config.toml
vocab_size = 8192
norm = "rmsnorm"
bias = "none"
weight_decay = 0.23
batch_tokens = [65536, 131072, 196608]
MLP neurons of a small language model. Each row is named by its layer, matrix (gate and up: input weights) and neuron, and shows model dimensions 416-607. Each number is 128 + 32 x the weight over its row's rms, rounded and kept within 0 to 255. Numbers have three digits each. A neuron's up and down rows have the sign that makes its largest values positive.
Before each neuron's rows, "fires after" lists the tokens most often just before its 100 highest values on Wikipedia text that the model never trained on.

fires after: ",", " New", " Cape"
L3.gate1399:062137087156128113146101165165147134093117161166103099091114189061163064100135139089095162151129191144105156164162125143146116125154158096127146142118148134111143121127115127093146120110141094112144143171144083109165095162144064100146100160122151113132161137116142116144131123150149194132148120162155175114121102156140129156114145115117123186160088194106156124099105075117126147127113156151121218120187132133175161104103132094103123134145153146091147189117093094196103066152132153076108097107105130119145129173066113070155103161186170100117161116124095089067087082106083082131
L3.up1399:143132120141138144109119092115123139116092088140122175175123162148162129109142205143145111103097152085147111172164139175085137109168075150103141144208122199108142138097114084173140136093126152167104100175099090127073124129092077139154133126102101153171072091063148139161167089161057147120114154109142140158103153057131070118195202139098142083079136087131121186059134115102032126153141141172144054166120097130156129178125144148131155123160118100122160104101080168151172122145080125096183126071149136183106165136106115129127156083084145119102112135095083087115140086084104145168

fires after: " ", "–", " Case", " O", " ("
L5.gate1658:080063080141113106138122169136124120114093123090105163180118110156087105143160082154134094130144174161128087158128112138165100063128152180086089164099088119131134123113112126153123151116151109099071165150140148103119147097195115075117112115159159131166091140122108058131175133207103106126096155078111123095146114155116140108158136121119122163094128115142053149150141082198155209111091155147146134099140125129144095132089187137100145113094114147113176171147141146183047070084123125138170136171113163119131127116143133113143128172151080139151142092125121107112149051212157145108
L5.up1658:113099145154117093102107149129130148108129054186130115165147139132145140192112169098132059114143175193110058156108105099135098131164169139087180102138066136111103081073137074120200099099170106124092152159154113130176118091100163148121094099106168165178181177158134146102156117159091101079112175116137165084132112115109124090133166019162102203152117148134169112069166132111107066091156094099173186114171141133156187131155120139103145089133129154172161156170096125120086143145118081142150165168115131126115139083163149108130161149137182128175149132146116079147149045181149112131

fires after: " ", " O", " C"
L3.gate1739:198147079128146163129116138129127120105168125151147158151096190106119147127188129144061127116097129156151107109149172094124150186162147127132147169119114146166175117106096110124128080138174151117148096131118106144150124129081159196139098134090110129072124154121084161146186148151202193094090146105089128104101101156163120128148067083156120099093125200151097135186161135214129129127093139181123121102128129148080048139145132161124167135154145164129132130167093165138098140122115100119128137123194119098109186110129129115099153100186098073129089189145144149094161192139079162133
L3.up1739:150083158086175088120111113199141156130142181112161086125140154099118116052057138142203167085119116142122126145084112101110133094149088126166155142135185132139140098104108100127118090123133169098134106178127114098149104127127146080082107115123180144136119181105111072130129135118129123123120148140143149040095128161129149142104124171156143162165065223120099143153093097078062119126078141174117130150171143197120118119100149104100088133183142123079145094112141164141134109083068155112148201109118148086165101114104124132120099086097110128101139109116055104125100156094133135162

fires after: " |", "\n", "ed", ":", "|"
L5.gate736:183122186124166043141137120113066171093074092153132076135103105111083181152143112151141081132102154143097129085187162101146155121130128133103129099115095191138121080101143182141152131094110112127137101133142085139105121134102156136148094123116098138152121128144104075134086118120153165124158088119113160148122091114107188166110144135103108123103086105125120143154114132109137158162156141155175156128175104114112109086164183125083090144107157099159109159087156113131149147140156149111072124149150093125134124141114074124095120135123117045178100095165097135072094087136098183131
L5.up736:148149125123093142125108120139127182101170157094135122115111180169188144097075158137128060142168148123146110159122104150154209123193120123092097112128119181099162056110135140159178096158178128151154119096091184117129110103090101114163144147157121015106153120140153115162124180075124123175154130116194091077115194077092110092108151091108152073080154095139134127113154099172162079113134103117140072125101164132162111099111058128179145146185109182111183100152139176131129095080100077108140180157186131153148124180097189142171160131152125180172122149121155075144141124099143094058

fires after: " ", " Format", "in", " review"
L3.gate329:127157175097143074114168122083193107157098085120126173116115087143094137076083151100148115102133122154161075137175094159149166143203153107103067060117050164155121074086126114147186068076115084172117073116094127161121117109086106104116102100155167121134099148167151101131099145144125132176150156140128102142145112121132159103097101168145085095093076131141117062145159155102134097134183090156151103134114128160106099120115194095095090142153135108119132133163148090142110141131143090153149115072168128130172116143130096169106120106136114110120116117137140152135130105134143045107
L3.up329:129140128088129204186126159069157098139180093091089140131134155136170179117133175090092086201127098104109152103137196165102132123117110161192181169143210143107130153123088129102154140044171141068108198096157114100083132150180150194082105111194114095115113106129109111148067164134134122126124122133095122060134106150149176180158133144199135085151166193120125106145086149087130122061125139133152164133081155137124115127144114092092169115102127141156158145128111109182092109095116148141181130102118137093092115157096162114136083155160100168137065101135148137136129150176161126141

fires after: " ", " D"
L3.gate1694:164124093126181104181120138157183159138137166126054121071079144098163099067198122113158138134117140080099136105135157134142135150150147095110097171044090134132183091140155168113132102185098160123125104099166085191114086088132065098142136200140219103132129167130141076197113136139124115074090117094148079148115100123164129128153148122119169141144097151066143124129094093161147092090136134154184130139069161145045136101095154208075119132125130201097114173145110070159126193160157122085135114131122113114138124067147102131107098113225170132102155105116147159193075097182168108178
L3.up1694:138132077211111138084139086157155090089099128153098120100147111063083145131144070140149134134030112177152138087083172041131134090086096168146149118127130071087161108082104125130075088142075053042108150100146118115138063136062145195115121074088136125122137233099132114104149144135156129122105118141128123098100100134117039146115094078147148094103197094144115098112073175147042126145098125112171184146088108160164155079099156157124115155106143128100125109122165095104186174102152115120184127119122091148135139145121099097120121118173128097155165093103153112135146091134111187132

fires after: "–", "1", "/", "8", "-"
L5.gate322:116123134172117138151178163157137064099110155163113141078082167166123119137174130132143147114139103160125104135138099094128116167147162123139147107144091127146095112166139170113188080166192104138081107124122180122143167127185143123156109126144173143112082146255084127144096163190141124166175157152149075202159120096174103109129164155079173132086098163117124150145150134087173151194124134124085152107120161149125174098124099158123139158163143125147089235079135183126107167150168147124099085128138163151115078130115169175144133135136107123171130095113166145114156119120114101111
L5.up322:093143152104128114165123094188139140138149114138080118125159155139132145035165131126169152135112171092175133110076142100100142119144143121158095111073164158132107144107083150143094134188141144158164136164108118128119160148135137128138131115099135160179053159165064159123224103135114162069171105121073106116133113165174144086110182094111130143203146134172171130105089110145133154099144150132183135094153114159108081109130142156111102134097117086148084121179155096152096096113142122124074117196100117125078160154162101147112119099136112122147085158099160058173073100046104140143

fires after: " in", " de", " ", "°", "-", " In"
L5.gate785:085174142113130159159113120129120214131167180131115133108088174108118159131109091133113110175172097048157110184255121157119104155147124167100117087113151165164159127114096132086177130151123157091127103115114077097180153128165100124141095146180176122107151120141131171109150157145100121154079171152166121101108135139192131073099076083086149104117130177174134125213138160109130106131133081075176152125101188090097115118153146158149089091116166133162126120165150083096090107163152148190097198115092165152113094106111116185092120145133104105100175194175080176153092095117120121161
L5.up785:132102120150152088190145122115124153196116141160075154148085135142165122130112165083122091114128141082116099128094164162127162113100200132094152115119101101159189130129051139106159161163151185149121085111166039111125143182078127142110081117120085118106116137109103116139101097075146085106098092157164112167114129157152128089118168154133131085082121115149199144084102145102089111110141127130137169146146104097152101117156152092129088149137150166085180146169071105163124072147118040122118141082135140121145047092074140152157145140172128163167105150109160130164187085123165125092

fires after: "9", "0", "8", "7"
L5.gate1820:118231162172145096117102086109153100197072114144131154075095128158132100146087127143065140118164090121151109133115123175097100069155098141062117097136145133120106105148134135106117062099101170086116092110104091196152160137242124089139092153184113115154096062127155057119065109153171194095115132107129091161170106090102133153104137131125089130082124137103170131110101125106058119063135099145170151155116083100115151190122091107148132112122116129085197125143119150155151153115108174102161173078112123111181109121095202153129124135115177129069106150097178150115109149177139142100
L5.up1820:094127110138127144144034126191173047139095129144085155142140166204115159121087152188126180140123162124154117068055161135133189163133148161143116154116125110140142109157122144116100143121146129123127137162087177138106155101104151114177123140137112096168194113152107070108117216123184097147154096132109107140171086122167082120168141111108133112161092131169133152144126155190113085088234076115083092119109109096168142174153107149115136086139066118156147113082142144100159108097135143159133142124192081070170125108163152136072111122108114095113147172117210119098083133083105185100

fires after: "s", " S", " C"
L3.gate928:128125102156163149102128157158107133158165123159121062079100194103142132122202160138131108108168162122109195111147087127162155096152131180119123118066161118084155092134176152075146118125123098141109155075114168120138203131157126084142090106086136080148126152154158117104098136110174175094098140108095080077094138134122099079075185122087100149131103172110139156174124118240103135180160115116102141144078194164122116132115159125151110146081108157134114192136154134144095144155171120144132123158046115064087125101123117146092125067134126129171147156154143126097152157092133112102
L3.up928:108189090142109136124138167169093190140105141185113108070137237100153101107120123086109118153146046111124106099175132109159166122138126147153156120104127125135139117072089112108180083122054135077103124179126097107155179079132132161136113143120104076119100173092142122128119154127204095124139098152129156097132172179151127149134098101151182171135115125145139120109172198142046089142117094127173207127102153125084144128095160157150174118072196135128130133140183099091122112138156119131068140143082188131156131078150133142147069118151117080120198081117086112115150149104129171109

fires after: " ", " |", "\n", "s"
L5.gate910:125104116128146158131088183188093222132187094136144146139164154109140161143176068112154154144055075102128186027131153088128152147205115108133121123063162127116111083128117097056214123164167136105072168132140141162220169149149144137151128156117131143109094110130085124139122135148123084174116143128145120149136091154174107085118111126126142128100135069161069162181120160144163053176119161125162121113122152147099138098158094165116134140095132160127090158130108093127102154153147161145126102113187163139162099180102130136158104150130071102121073104058153138158096127118151128148
L5.up910:190195073131095158155129075102132158121132123143153122123079119143165114200094141162150127103069155146096130131165124178202099099142025118142147089102125156113171101150090125085093092159097119076118120135152089116173149135090121097103170166081153094182180111140129129127141087143127068167111139135155165139089187139072142114211096147139155131140155091112151117086150171101152158139158141148110099116113148091114100134148145094110203162088097115162109141162143122148142103159106198097149044070123115143122075134128132157102121086142127079169104101140141081051133090117133169173

fires after: " ", " had"
L5.gate1407:150169110130079136113132123139178118157143102137166197100106172162097158146136083223078137185096117085100098146218114151146118094198099167152148125100152138194109110172151085094156132142140070132176129083081088126115123104133097113166153095115158151140124106145104126157120150083136087158106135088141193142123163143068175104116081176059148128140145177101140103105111210140156157111116141090085111119142094131112162117126157110090104129127141050146186116140174123108063104061156152136177124111122162131186107186140165124141101148168167143173158102116130123095114141124145086153
L5.up1407:125125136145132129151100122139106098138086164112136131126132177132099141117187115154129106103103152182142112155126151183095144117121111083079112125160111156107111155080153141108140095121075202144105095183092049057205123062122070148111123114185102154177201186099128138099219121135094130109142152059128181106102119130138157099119136158158094191106192137143131127149110093127150121137106163131053091099121160171143094178081150160170082117122205133070118111137093153136194153138130155074126121182120154086133134043107068066121136104138168126122153100075063096100165098160135095087

fires after: "0", "op", " Go", " The"
L3.gate1320:118130099158156039138139194131150119153134198083208110107156102136159120116129121079133152096158090095176129122162110139128129110087116162067192112103114130155127090121156144075086171125110119132071129109185140151114190125169169117142192102139146214131195102152150095143151136174138121096136104157109099118132137118130120213095167144119155116151133139119131087162077076122117088175143150097173107118106120096094148101129148107132129128160160158105111176146152164132143138130186177156204084144139132099070150205183098109111100181110108150133169120115134132109140152127143107168
L3.up1320:161145094133173128097114097110141134105138125151060151167152103156161155068157133183133110167174140117140159228114084186121077181166158127109135122131108112200118104148061110114127130171145147152186136114127146148157155085114142202157156114074166096114143135139227111106124054129142161121072117087155111121113101093158120183108143080099203120113136184095048065144176116112144164060159148155132117123084141107105122103095089207110093115154073174111076157089108158141104137139111100128099108075148134142150122129098107116147109179136174121106061086163081087149173070107105125182

fires after: " M", " E", "é", "M", "e"
L3.gate658:124121160087114107070120155178113149107167060172123130110073174144100118178141134100158160147154129170159153090074187071125199117138112101101113160095057143164146115115124050083070069084114153101136150154056122108153139062115143170096150105163119167174170144145129081113145132117139138125084105170086147126114137066122162107096137075158102182106107169145185120144158138153180128105133142121131135096092122144086176085158101147121074180127162119144061145169167145119160115181085152140132091142101160127181102116116116109126150114178105112168151114118112137115150119130149090158
L3.up658:144152186170121182072131140117161114179058098102102095137099132145126113123155111130139155130083135134127114078084177130139115135155100118085155097139092129097175131123141062109120123156088132136130135188102113107084118157122148177084126148178107091170101074133156162134191153131125083121140141136083191194143104114116111125193126119156113108161144099147169080173153105120111165149184083123132165123130151118215101082166126076125109122109148114134120107145129170149109180180112080145160181058114110201187124161176102144127098207128138107135141119066131135060170064093128115130

fires after: " ", "k", "g", "t"
L5.gate1335:078105118089145072118089084159157152162156156136162105147082135084151129104152080123164117136066134070106142073149157107123136128183075112145154179111124167064133123104117164165108122199107128152172162141177111148161066123130168082101118159094137151140160181149086155130109117149123126174117157080094112086126160145095099107136087114075147096110156143113144130178104134121075168112099149165101158119104083130118042141066103147100094107123155145113072115185133107141130129138114135140108107156174139104127111128101137119162146106147146150136135112144115158150155137162109127209
L5.up1335:097092116144144114150122063173057230078101200105169138117139152113152165140086161181174099180183146087091126108150132095147114154139087107157161099143168076068148163111112153127090113115132136118111176146088121122145148133082149124059162178062120119102141164121118134125191093091143162184130091138148155134151157138159133117078158164168101097177114120103167153082125141155103179118184138103134118059104158146063185085096083140127076094188134108153131171158104144171123076116153129122102080144162115120172122127097145070161178083176145065109109115125081126155129138157129128137

fires after: "2", "0"
L5.gate3:140183113171156142139180164131156100138102071126142096159149109093175132163115178038127133072096115149163148175135150150156127095124093144084078093173132153123099131135116136081140140128157146121100045145104124148117152158137150123095080122115179091140119163112134095176102134090115178180151173124103132138152107119129160118105158185105143139144162157131106081170168111047117116165137133131136106069141054133134150068144144136156079136092125132112175130131093138132093160101108123141126094108101111143123086132122115071177080143181123143112100125207130104115161133181148134121
L5.up3:139080126085089163129142102100101084154194117149086144152107111104158147086115144095104116131159156092098111083141134154141129160144104137148107152121088123117188126133143079093113108161140075136181112144145164137080149132144094166142142099100106151092124140132128141199163112129120110107139154091143123127101164049107087099200137157146123148148095202123121127109175203140119121143118135155145126140077113123134110139123139162152116124145124150106116108077128108162176119095116143078236159111136135122117151174099159063116160059127119072182161140080142150144129094099091122059

fires after: "0", "t", " made", " as", " making"
L3.gate1001:156091150143096098173123155154146063081156075142078122098138107080143110163143103144099134065154128203140085096137136111164107130194124132115132081099046131187134044069141089169152085112099108086162101130127128121088063108158113117120128127089092166118149155130105114145129141155146090103129182138059161064117170096145097175135092093151100151166120139158078141057126177157122142132075137146066140145171138097101114125161166148107084221160157086127130090155143104089130128092100120125183171122083126105103175148125122183092132106116128114097187119167143111098149143125133100109
L3.up1001:154099084153111131081206219125086117168136152156075145118133109158168141145118112086193137071082184143147116161115157176165112124113165119110121114193111141171156140129138086160144112190121160128120114133151107118071145160091152149123169143182127151089142119155081126101105194077151095173141145081198124093112146148113135103121165054119107096140110124160085139150114120112104190191131188154099087117136134121098109160076175126113077114113126169100150129120092091165193139146174138137112158096106163077021068111154134125142142099133073151128127149085148093166117140149083176146

fires after: "\n", ".", "-"
L5.gate650:124140129081119086141159130131139174105189088213147147130098098075082163062181099114217102143068141089117177135141140152105139137162088154118115114172148173180095076155107111085102091135090180197121056143075122137164116141083120135112137083131171143094113133085128028139109171179126111106176116142128116155148126109113098130125167118116120128057099116183053172101098138116123116112111137134163109133120090141170199141155142117132119039133104146122174185091136112142102135171208194144119143108092053167147135100099150099133134125120102063112178142098139110103122152100172134096
L5.up650:137146130063167126104157151152117139140145181117096095123137186170149168081080119083107092142120146187171097116143129097098147106145121154174141110127158088175148115091059163123139084113117107132089093100163136093136150161115138110163053122180148178140111091176127205056178130130186128134142152085111143107135111144177109127122131055193116113089125156105155167093111120036168123106048144126074162130186156140127121138121131105097137177152094133110104153173067141087155151125166077146133142065140095110100138100126127145115116125175114124120073092113135149157076156065154141147

fires after: "0", "2", "9", " January"
L5.gate661:144064180136108116145101130137111120048184110096030189138103127141151135122115104121160105158121154145117142114091197089120132084158075163119164066111095146148152129160132121157123135101141071115162041124101130162086068130182130164110087133115113154164136112088101135143155168132110144143095145125137093084093102125125166131062134147114139175169148158146094160094147154184105121063098125142109088071153098165131108149121180078104129148155119105123121160156058081194134152121127125099166138143128113159133160171153157123155171149082119173081180130082171118117170138131192119137
L5.up661:140119144136103120206160114172181105144116107125058128139143149145196149132067173158111090139110118138126131112163129106153163082133155108119121139095148137119111141093133144106152092128115077109117139133071164114145124108185118120154096168056103109101126127083128166084159101156090103145158115161073131102058158118088111099102104097087127147125126150169098158101085125115159096060131162168086157154111151095133203172076146108103173104096136127159069160114121092179069076096085141053120141125128145162111178120198206183121112094089124114109136159141137097102100120110157068106

fires after: " ", "-", "0"
L5.gate1429:091129064091121119155097176135118145126111172071107129166088107196193126066151162185146126131081131159158116165116124101119135085135074156107120138075139163148152127170094135093119125132111153157155159104128093176145128111114122129149116169131159143146144111210127115144173135183103136098150140142114151159101110107161152115131146143140112148105118126099125088094101164069049142120137105118162150098070133118112120046157103064166113150108099143093178129172099138077103104066125107187149148191081142148148086095096101047084140116110132126190109135150094087124184119165092115029
L5.up1429:204133148155146125131101123122135117074107174148095217084066159132159187175115123167187133144108151128134102124168075187161132130098102152093136111099173067144111139111083125142094162103137085107064102098134102131164150172129194086163144067157107143104185092153160121162195112114092183102078123139162195118087122161140099126201118142131117127118077147096134105130119148125152177079077125145146092118210144107173122119120087197170105145142170117171108169086126115166163135160097140173180088126099110112072141193151151124129178095134149089167169100176149174141181110114143164134

fires after: " ", "|", "s"
L5.gate989:081151059062134122136110081077123050162143127207107103118186131089120132106128108124111119096168134148106126132179073125164133152123114109149106150128154126076122109125104085134127089149144135097064150108159112101114189092094160126144186136160092132126133047132218116126150147079038101188174192136141179085142120121100128142152098178127106147129095104109052110123184169152156101227118110128168155091109168167082148166173126112113056060137169182161148167128129128134152102159088163163171093107144185132181097150107111202189149064130104121103115135152089154083159132122149079138
L5.up989:116112055112121140152122182133124105120154103065092069162078084152076153125109164104087120167122179131104123189105146132166091119119148077118160074085133127122159082057174171105134126100121149137097144169136142099110128139126087119142116166128079100150142176186158076104163080095037139154149131115192148059108112112190152121183068121078150150167146115126130106151140099160128092147119130088123064076119118098061080108141084085116113161090135165108087159098093143125104115164127226132128107114166091140118097097148120134106128085164148076131118107095142137111137107217158119058

fires after: " A", "-", " G", "G", "S", " S"
L3.gate997:113060088103125172108136084136124153138119136117111122097116130101148117071143146129158090160106097209120091126137144106123148119123090116083163119107097129135104097095158068082087057110041137184097116150089060154210123109124084105129168174109108173141157159198136130110164090172110069136155149112080142033150108166169161110116184125095116121110119081083130157151128086141156144148124158121151133141106132138070093118140128151080073147100089156109181141104131116117170194101154099121136109166068136052111122133116049124112112124187108175149162156095120127125126099157111129141
L3.up997:143139143128192121124108166178096131087088122116120120177124163135125098098171123142201109158093148190138109082065074100116195159101144086156120171095105083148145155102111107145094105126221175141127141131111121158072157109115179098113095098115121127083139132095131165206139173116087111151131071058165142095116114099137093106137126080101120105092139142112172123092081096187158136183103165147119132133168118143106091076137182105136151207173171105115088151152110187086157187182117162064146112080154107108098186120067192091205096138164129107168159131060111130157093158027183132151

fires after: "0", "9", " "
L5.gate1732:142076115160141118128116067113102115117092144134103152134118129112144145094174124140136139120063172095185172106119127089120182128136136137096105102134181199140155096069187104116098128084190148097059119111163118129118124125097118118139084144112131138136094130145103128151094172204136092147163140040147100214194102143116104145087158160188101068134076146166151156187106109123082084214133070094173188112106141089120121076162118120100099101179161127117155152205174116173168120156179136228125144134160091152114168130098127119095128153116055122131133179164154159103138159137148129132
L5.up1732:152177137136123124181102138097144142122140175124105145158102149139195114141155155136145123085125158141114096151113129150120194140103084103171094139105072196178126101127126101111129210148162126180097143127052001115128125089129148127151077152147070117152130088153128162154104105119132137125122095116176136051109169194128114114213114109120172128111136126141123151142122089114157138099144088117116177094108134149075120101141101214113093167128146178090170103091088105163091129100106182142064095175133196148134101111055121132132143116157103093096079108149139073181075151053097145120

fires after: ",", "0", "1", "2", "4", " twenty"
L3.gate204:096118058160161083111169132117138118140134089129083116091155176090197111119133137129142138178120218157107159127119163121102070184135196055142157103152077120133166080078133168073168100107074115144098109147129086117126077215182122122110107161120117128103148092160170156164165189076136047032194114111136075155081079193135178114085088103080120154123162157133163148186152183146157116174190143101124178139156128124061107119127140148124073140084122138082149205114107128163078121153166160128134117129115156071150171145134143179127142111126162104171153133103174111118103154112138132133
L3.up204:114157174137095148159107081122171135123100080151184163159048106155138101153130147131160120086118115153157131139143133106147145082142123151170082088143094105165129174145097112127133153167109143189128169111127173143121150163106111085104155143151140095156127103096070114128163150136095152122103174058136169165131152139064133127125129056154088121056165146152106104124076177084119102121062123121148064111083180114121098124132124167100172162162150100128094097133103122173181103106135131111140106202147117077130148122128115136149123123082072139104092091112167127122149198070131139110

fires after: "2", " in", " |", " for", ":"
L5.gate186:103077166119174107121096153145100154139124091083110167122124150148147125100078128100083167137127084081160119115120167147115165090119141089061138118144121118156144112088083193136128147121171034183137114066158045130141122150163085101179146109110160150139164099161141058138148120173149132138150180137133129159081093069096138187154065117156083107094098108110099102073153195179107159061132172117089149079183155145146170131119146190148134130138163117162134175169087137127117064186165109105100166128086110181169115162084171103132106087135125151153085110126151138115129069143127160115
L5.up186:082042068175104129098161082143125129115081141120130129056131071088165130130065111080200110121173167132149111108137065157109129160156146168152122121106099167156151118129087127095136144144128104077163131157185179127113123129170108147080140112110146063170087149147124106179136203105062100148121170152111101098150130131110123113162136129168120111117118130138148162176137136105081105162211117144169150168120153149055126128116122080182092129142179083139101086077100115110146163134137121124146127132132169118108186046134150112125115063162167114082075103094132111112118133170173138101

fires after: " Me", " Pe", " E", "e", " P", " I"
L3.gate462:192179118079159103159173165023095055078127105121126117153105173150108114105103084124131085160121128153151148111129151134136117087135110112137148089143142100093150129115069119104152129121178146112155126123125083140112162111148204078078087057125139148144145144095182144148143176133115148141110142159134074118124088092116101109167063171134108139097187173119138143105096101117161073128096152142104138084107118107174157122137097135104078187105189164182081152127153111084154121150145172122119164109109122103108173097114183113129169086182110105060108145137136092117094099145151148111
L3.up462:116146114096165118109153116105088130119118091151135155095094164121099125128101123146149144171082139117111068123168163161142073135139143103088113157135107168141138119135114116141147164171113134156158065097132073124104108147108177183129213138186165151132057117120057131124126164145136077113091160105157176129110132133143170079121151101060144161247160131113162098081098193135107107121113019068082142144099085150089103106092101117123086138102201112116141164132148147144183140093147136142113154098120087095164099138236119131096126089093167169206236166119091185143166153129096158139

fires after: ".", ":", " La", " Ja", "N", "=="
L3.gate1181:164106143155141104152133098131079108146142089140126147105118160110125166143225030171183098131109105206189119142110161094133151121163132150098101089144176135147136145062118121125100163051170102123050157151140085125135141133098090118141125136153144095113141146152152100142168190132172108134175131114158114155135078151132073100147187097174138089129106130113147152168118130159137125200110160124143160157107108059159117102139112128135157121116111146105147107134132173144172134188100136109108037116194169136147122110148138133144175124146111122124102118096128150083213091143121109091
L3.up1181:107161103154093174076169099128156142163103133119091144117141121104111134135133152141065153187125126138125090089073101093109106114122133122100086195147154151156157169098131130100099065145075138098134186137128143135045149117132160135107116096139133102105111113151139151154113136162155162156086151087118163114138106119142120122067167069158081122138141121192133079142104072111148109133136189075078202157136131140151114134137156137174080132129132156097170159098161153092120196066107145074189152156105074165082124104139086103114146154151168110113090186089109156115141087103122117132

fires after: " =", " and", " Le", ";", " |", " "
L3.gate909:099098111157135186015141150120119150131166115080175128096148095141107110076089123162161154124120144116159124120082104070076136145119124104153144184170079181106122120168085158166138112164135085139111128153130133149145121139120154131141084124056157145145153117143091134161162119192133109139151161110131135169156123155142066157149084069178066115128123127146074147246149183141149174154130174132150110111125094095112083147141073091107084128113107126091118149114112132165062114111078135127129192124123102161116128143135106183105146096118095092121121109136129133091091116114124059113
L3.up909:178092100062126163120113155137114199136071146122146129110112108148107120124095088202090123091126084151129086102114121135136066157161089105167131063138169138107165127161093103092139085120129047184138137147072142164185140157131106103037136174177111178155148126153117067131076091100129086090195099161156034120157106115093133101128136111101084148147155125128135120169128141146128119123149153122131130168081174173132149141135101082101133148120109130115168122128191127104106114182083079194146128161121128131199163126129093174091117105124120127173076108094093089137149154135142126112

fires after: " |", " in", "|", " In", "e", "In"
L5.gate1405:085175142121112111155120130089155140131116094124123145140132082104184118196090154104178097106159173160131157142126057101087190122162140131049137133128177170119151071139095065094141061126129175151161170140130151184123155110146089092103121096182151163090138120141147081127161151128109142164183151138072073076167171111095158081147116170147139138112139126155163108150147184095062063123154119165178052126083168073140141115107157125132169107142150073119083116137110118159189139169155148162152120080124137166152126133128186129094119145186166120123121100134138126098196106141152101095
L5.up1405:185193147223107109125150134131108125092185133145097120091103053100129097140131151113171188134149132168096158186137091144105171156131078102059186140107108080157167113147119121131131024117090135146139151133132089139165119092094142089120111079121125150052072145093076153079019175110104076122185146159155145126120194146132118064131126120133095089088166136134097136154134036169123061126146201110123106126135177093099126148125141132151118119112090089107043191097134186174195183098194154150170170138153132117218135181123128146112165146124165116148105139065124132088155126159146169066

fires after: " G", " Gla", " R", "G", "s"
L3.gate1514:114140108127071144126105144138154143061114118144087068164145112092141129100143101088146154118136107140120119085126088184139061156128162111101133085094125161161099134089150156144151097159116079129074120128174150143072115102140106122146180094143173118102209111123139187119104129150139071152178153150116135126098111136169158129126074168113135077094082114116077115107112168121149133155070154117107156107155152107148086128121205141118120139099136177186056186116155087128132153128111154110142202139086089125178160137137111108060141113115108139150134083132113145140180105117145154151
L3.up1514:127088128113115100078138082114072061157150171099171116073106109115120094149135144140171140113126113109138087106164160130109108117120144083155166164098107152132127145072143142136154130089107143195123071098172146102098111104162156142138196129131159125103089177100162086115111131184140070087168076164085100155082126155086154148157119133147140152146124136080107062181115115095140098161191126128168086122062144142179116105130074129143043102089135131107120127161110162216147168117069177134078070118103163125155184098091035155104134119135152065210085137075110181113103110124154196150

fires after: " ", " re", " Re", " (", " Bo", " K"
L3.gate228:090166121101119160126126103146177146145151124119095101120126096102106091101182098126148170097129113149143049193151112186146134133179145128064151111071070170119121132087134110120110108118105130090064153122126112162136072085105120126085072087109177114119142106155110144147152152125156155119152099140111075140134117125142123073119121107139122127126173087098172163158175133109167123089066114187118143055083095117135113108073089148110146169080116125068132155178173095160186144141146154119122099103074102156168147124070058175131085104148161164154123154128143127128175082204151113160
L3.up228:101158122152097101168063102123113183206110161181108134096090136113121152095128169147085127077139125090184155162186114187120158141126131144104120060104064106094083154117119144156151166155083129138098141150130097187159122107110119120173071076087118121110115068152079170125159071120152077144156149101127131138166125188144138128082130071102131126129192149160097100161129125124106120136113091157124093072126120058105152170113080108164185119096127071120151058204138104092100114171201179108080169126145085156140114128138112127132091133124123151083136081096137138178076141132114154110

fires after: " G", " re", "'", "t", "G"
L3.gate490:157142169128111105157066089146144191142182111156131072101076115150118108122167092231202114155094106120157180130171115108139088084120105077120155079065141097099115124073053155136137115095129124113125067156096045134171135174133119149105119142161170139068125138170109158146174146160167130113168126165085067098068092217095158143093183144152112131081164087087096185166151141068088096162141117125146123097078178106135154060136111078078111103138194217103109088104158146129165147109140191183124074148136151139129143127172116091192147151106134088157110075097126121111102100051108191155
L3.up490:116088114099080111094132111080148118056107121145173157126149101129166093119098090202147121158100143168105138143093099125141080135149146074146143180183139144136110124179116182108120125152096121105109131125146113121111192164186081147109119110085141093144163163108176141106165086160151126181142159195106105109102128116105123103111118134176205114129117123097145103183165114195143124119126123138144103120165109115129115072157058145128157172164140177074092120132109107183088114075140123122136061147114128105126193204112086059107104178113032125101115138142139120147128101086150122119